From a checkpoint of a small transformer trained on Wikipedia: 4276 steps.
MLP neurons of a small language model. Each row is named by its layer, matrix (down: output weights) and neuron, and shows model dimensions 32-159. Each number is 500 + 40 x the weight over its row's rms, rounded and kept within 0 to 999. Numbers have three digits each.
A block is one neuron, or neurons of one layer that tend to fire together. Before each block is what it responds to, as a language model described it from the Wikipedia text at the highest values.

Responds to: Function words that begin a new clause or predicate, such as relative which, wh-word what, and auxiliaries has, had, would, in narrative text.
L2.down106:543464492455480529577528481475583502527474529515526426533551423532545567437535439488536459512449497396509495459468523465463526502540509529482395516520503524465475457528478466429448500520545467512482431499504502433539478480515558459482527552448495504499500486431500599540502451491468419602481419462510489471497506514551488499583499539516509472474490523567455493507546415439481508558463

Responds to: Second subword fragment right after a short capitalized opening piece, mostly in names or oddly split words, e.g. Wa-nd-a, W-ar-ren, We-nt, No-.
L4.down298:468529536532465570515525519492457544524449474529459554463462449471489528522528556551489482518477495492540424510474502400502515470524426442452492489531489461447485480494528488548548511520410512477534482453514526504504448500501522501542612543483547478525470493447542610548509569545445496462454477472495448466447522502550511478381510549536558488514569520511535459587453487449463589423525
L4.down356:517460467546568488584493518528484526550476512427483444543565552482517474488499533467504436521478448538534537413516499453470464483507537535498489458451507490464497535523478511477407476500479479458477494541442474473500453516496484515496550504475560518472494474490488421529500436461450505498540387504532500501476525560502384492515549480500427458555457537474457543505516566503517511508428
L4.down426:442548505550474547545503540517519488497481537448561495489463515475544586482490546468563472424497469499503461528496458500474573493413463499434546525525495524479467462530576495501514503533549468461537502511506501499448453452475437501474452515520469519500472454513501496506491488500493501437443506443503527501466459505451469516428474456535434493524466524564567560485595575507453581565525
L4.down627:495502520492501538511507517579439447490462500488499457452421629445466510515399446508485496533508540518520466526499508491507516494498496465419468454459575485519467551476508542548520479449511458537511589505515510575478561486462502502487506495503542470534526461479531483493516500568450569513515539445437504544495433496477506548544422463516485506530488479536432518543528507480507438504506

Responds to: The opening "=" of a wiki-markup section heading at the start of a line, mostly after a blank line, as in "==Club career==", "==Plot==" and "===Qualifying===".
L4.down252:540532505476502460540531497403460472510457484568546496541485476448508557541540492466484473498493505553545494451471515556453481431482558510468467480473552523511527534421494483551489496485455464470434546496522511531493556545565537467519492492476452533504470498514475494511454488537496510557520491492487439496509487455529475457475420512579414488518488554430594592483515442533542483519535
L4.down353:443579429538471450503566426478528548582524477501487449554457471552499495450554475546435469517499423504518526477492501476577433531589539443453511502460472500557573429483419521530454532502472470516463512466539452472491589488495539453502536450519477434453517493522531503512520540545455499569545478463501546496572455556470477492474460473527494476495486478495510509455511483556504499479526
L4.down385:548485520569497487460526549488480509508498442469527417548553401540462486503514496517511504497509475545480518525452574510437503478522522471526509467458492490519580476417495506507499539515476498513524534527527454459403523515548462520498499452464478463412468544437538457449480586474519555521496509525494497458556539525556515556501500435494461560500568517471521563496500449551498493546501
L4.down463:536458512493436479469576457453508583490489519598519512546516488486539521550440502459393539472471467590537530537509505552361525461595516469538516554507445566522507490496503440504526479456425545571439509447512466471528605536461528475529542499537572515496463482478552463470557549507454526528465477475462543448535535473504504495457516436481525509440539516485549562520465499504487504487452

Responds to: The first = sign of a wiki section heading right after a blank line, as in ==Reception== or ==Career==; also some paragraph-break newlines.
L7.down1:513599507550522493530502520503550559502428531496516514447446519502512488444474495505501580486499459487490447516597464515539493514434450491452493435522524525478508495528440487433488498539516432593502452540451509457456542520447505526516458539561548547524501514457447486482446471524561467524510528472549471442505453515553520515486511484537456489494469466496472464478484461506493500459489
L7.down27:464519485554443497475507572526454468526486451441515507450576503526543535468558547562478550464386521443484519507496474509444538561507527510506527501498552480510532530469519437412518555522435422387494524465534531448557438495503575536532485444491504470487448493532488495509435468530464443513562537538456565564552453429498492453441503495491438502552555497483524539535535550488486482460510
L7.down139:470527475577473465474498468551506503465483501519480518446436534449514519487508574538548554550446503531473514507534470503505516525501434488432487513560454504472425440463435509474450496533483460484515475499568414506516456507445531501503487598526481549456547477487533542465531471489499547545488574560459476447455463481489479506502489450520531520503350522459488561477526547491497492537473
L7.down262:471513506431487482469517506506486493462429498500443522499494548464440529499549496505502564531451538503509456584490503435524490538490570479532468480495446587498543485463551550567497436460539495487534502512510446532495504469476504490465510509499493504503440542531489535454467467507485561554515565532411529495560516457506509510474474547539460580499466510519518495515489445505514459438492
L7.down272:522576482560489462450537510512448542535553471583429574467534471488504517494496519442485512480472456535494460502513533437489466436455529505497497485456514448509499539485471521390507480525480495569461519494538479493565547497437515510494483504542469479498490516498492522539536492477510541519531539552458544491498524488451539543449542424586512394503522524435482544562507507602407486483528
L7.down322:444508476504519571554543453479503457464480532493528552488513531524502479511555474497525493511485528552567509534470463522507525597605490466515531475457457496457528465533571563441523474502533474532480528585434468520567502573476515537465579529476560448490524504456501386474479492430510526519451475532503522466455412521426513474468449536487540523567488538503581497530467466513479495444555
L7.down354:531483494440455471426564517507527542446459544502475565502424508494485494448534529556502480584502496455539563474465466481559427561512495510482440460485523462538412506504519526488499407497553496454583558509553446495463493490545546563481451528504493453479523519487573526509520491477540493495479579488498529409605453480560485520528575448494461492453464459534451503488515381506547489522474
L7.down359:488527493581440426457521571523483472472424511527530567452462439510487506564449503544491505475506514486472447542506526469478413425471547477511344539455470548508504494489497535536545502521516470484473483491484467559552495541543481492535565429429432414492402544467531531534432539504480522504403518483530514463515537501513468562516565530528527505500522544486508515452467571489501483433485
L7.down376:528562488520542494555501444470446527542468473517520465461469542434499535546491504558526508547522453517473509464490514484445495536551453427411485565528535504546500477471482552474433461561484419457402530538512574484523492490493535557507475523476490554532450578469498459546503445510479529570520543496507504524593407443512499485523486488553481465458481539537491529503439473504482504479549
L7.down380:531508423482570498525503499501450509451525583529522503441465558473522496512449507544524497511437504465499556546468502474450486525465544488535465492547528503450475448460467497493505490506544548465446518461560521540527450566450482534500544515588509534476464543455500524563497542515494514445581560536484597514522476532545516457512513452494491520486510526513513511491484514483549508399560
L7.down503:418464498561488429468544521478506483530469514449525556537508486523501530541488440519458451499477524510462450474481532481470525435481535554514461538487448490526500488451493471529490592445448479472452511509539451481571564554509488465474492455541517525492495558422456473550456477485487482554506486552516564490588531517444490537462558532517503528498532509540499540449447484544566504588478
L7.down511:497479502577498482530600463552505460456498448554522512492480569469455503546503452521486536637453441538502574524449539495540453550529530452442451527475455478498546418469484524517479513505443496475504479515534468461521496530491574438530535532529475520483406498484562480561548528496566563499477511486513500489571464446478517471567486442519504532430498521435493534494502478513529495511501
L7.down544:488526479501514542512559492491486482510523500499547522485544564492483472465564459519536524465445506546553550479480531504545537497516468513442524508516447448402461462522524542423497635529509491480489447517441553575500457507456491534560515534473515526482482428441483521458463502476536508524524531450544542554462457452524447463514535467515444561466516455497468521452484490555576506489528
L7.down571:424534448564516519484526473523546485500535422500554442450539538487509472512491529525460460536414412485581493521448467489522494460546493513485502488503510497509546510508539507543450575504468476511467501529400549505530542524462545500569543509519463500414539467494459470465527411484555521477568471577418609508521550463508509574482551433499501506509516489491502531535473518527516471464592
L7.down662:507455492457546552422469507524522511442450563485499497429480538492563532489531479534454494484481481496529477534593574517502482546457485527535455453523465549540515496441526459483407490527465497506449479447515524598542510507473500478437410487460574511439506508496460448476444466485489492535564559509494514509564468488486517530453562548536543498528495505471548519489521434472571529464485
L7.down744:501502493510491446527550477484440480540485520488538548462505458554474500437446496520595538417563509558434522542541523508496455459481517434456481509538523499436445450483534487411519485481543475469504474455485491501471464496484543541458483487456539473572526568478473560492521467437504531507478518450530492457467535509517523461497484506530456589464432508509497512544470469492529452498480

Responds to: Verbs, auxiliaries and contraction endings right after a subject, often in quoted speech, such as We have, There's, I've, or the end of Why/What.
L7.down64:508485491486542541480516550487490449508538400448492463472479503554510462487475514544486526528524435460488520472506477448548525500552533516451511455560564459498460549498580449539498466553514437590423491459465544592517543413426531577507527546490520506517520451468498452443494475515499510488555576476440533525536448547555572489542524508569478509484506475610502500495520516480472567495469
L7.down94:520491525502454489541509512505468553595523489567451509440444464569447454505462481529492530533479464524618539431503472460474511442517486484514452471476492478528520496532534444531523558450424520511486466486521546546470513535559542498526509582478435465511519488495538556455460506438525415524513497472549579537463400490500508538489423549563537546460579478453547520486461511496524474496483
L7.down280:466457455437494446487476517522488525551547498518471548547435536490490501487488440495496599492473600497568503525554529472516500521516483543504470477450496474464524446541544504488477504500425459620502457465473517523543519461575505490431531527499424383517427564487504516425518506553508535524531565464432392476477415527473514446501516440558527425518586471460558590514509576505529548504524
L7.down283:536460462541617506549454490491540436469592531518487454537524497512492509522506524481539512449548478579501539439515469509540469517470535496515510475539490420456552489431573505494527427519475533487483494478475534508530545516500513542535532546421432517517448484530502490415510507372487477539518467523517506506479486418455509486557559438469583522479452477483459476541464417518445474517502
L7.down290:453505534475564502483461453535516496554463492511501483496487451505467518496478504503432571447501581420529459524545501524457548508506444526439535513524483541602497540482531509469454594536475514491501466479564549512546559476530476469527575413517485490601431477503513476511528470413577454496507437455486537506519520513472510492438526504506492495498557518391492594493559542497555525510554
L7.down414:499429483466541529477477520527519466444528530536581543494477569524476477519497497510453487498522527473543548524526493535482459527507532437489467474536565494499624386444503485482527519545501493536475505490491466494440509489413487519471417474533556454437534490508515379423424428472497474416458434489508511515519490513479478477435533516509513567468487496455508510491528527523526547526453
L7.down434:489520460506518554517440536524449514531479454551571519470427449453506508500497450456541490505563489485487438498524531544487474497551524503522581495517429442445552499543544456542550475505398478565507517507485467454486549514462553435500506482497479539438593404548619515459506533456498547448477466456470452479528491503459527520462427481519478514431538498462589506503462548502471486515511
L7.down473:505445567526454454587445571515487527498505475518468425464481569479470529467498455495453540484533506508498488512480451493425456503428483521426502629509540443494554486498525547400468484466551478537498474505494506525439555507534516489538541482533535523507480537544523523529536504482521446477504454498536554503529465508545487441554515525475475503533469480422454457533498499520502475548512
L7.down485:440464551490470544483472468407541493495495519591516483477520446502513500448509573525540499504516528525511476466429544533505455511529421501440530499468541585512541503541485522512565476511557457446438527488514464518548519501515513482552500547459526507446512514450529492503457526474450445456502530477519451495442498484500439509411527524550502478508450444543535474505540503543469414484427
L7.down558:509494552544482547489525481479512462543412518495552478517494537510438607562455463529526500548526462483496454510513477474443483477506530493520534575454509555435472457556428532518483533455457543434520513528453473485496516462381405498550433586531595495466511532520501454576467439469534453478540500422508535460511494560445530444478478529418481517470484540504520483478573567465528568481493
L7.down614:443528512461482483480502596516474578496441536433552472489523512580546515551519469497552507539538512511515513461504438501521461468505446486488458495463463582464482491566559485598532559481483495513432481482489508486457550533512495450481531443510525531557507550490510493508522492422469547569455486436519528408491505464482459508457535512530567486496482495459486531546475471537534532486585
L7.down651:463420500528535531591504517496464512505556523559529470472409547467528493526412444519545458433492559421500446527510526429473418577533508523515462494542519481539486424481473505418503471582480456469493473455516502505519499506455498583539452486522561474494476539497462545503534524487502588488486525453533512541485545482516433532537496544513548437475451502478402488517500576481485542479400
L7.down685:502442560461451485551493555511533496569506526536419499476460569492496453521522541474490464541528564453465530438561535450551541552516477455478464511638553559454499488468471478510537528539499495431507455530478582451411500525506564451522500456526466589476510434473509549501506537474545525543462525484431425492545491536549474462515515505490463531493492435559506490515568491480492534501497
L7.down690:536535523416483532512462578536552435490498467512529500536451506482540524462520463444499487488504512550482459535444451470453529538485560482454511568566579573466434489527516482375519544509488517552515518508427419512442439492501492570458485494415513438509552548467478502447494454462454450427512480514566512513491509492508536469592506532471516516427510507502481493477463527496542502539490
L7.down752:560489492499484480463443499490469491532555472540513431518504453507479515496490480471483563427487494451432470467502514584464462500435463545524507465514547535518443543466478582465441496578490478471506562550485501468498502511549437521524398470509508429498545534480395466520481522443559570561550470511513555492469446537495495490556496468534569435527518533442467516539482496485512507489492
L7.down767:464532525512474545514540537567503523430521476550543505541550468494461526507459478536467517475476532507409546489425529472479553455514563506475518427491434421485499445516446514470534461495486546498534424502489526481524472465502521565440503473456515459490501531506527496553526455496457565541434480442516452533487558593490455529514508517495521551523534535466456515579555571578446492560403

Responds to: The first = sign of a wiki section heading (==, ===) right after a blank line, e.g. before 2010 census, Playoffs, Seeds.
L2.down553:516544484542398465494546425512489524509531471526508467484513441512525565480509548479412528511543445567491495542460490489551434451545495437477479543560504538410561555481424492531478478542457502509468509560525461508453580534542525469432510437513511452506565466453483494466488478496483445529508512467471560522564486499543463517540494430462521491420503521531478511478521498516496559456508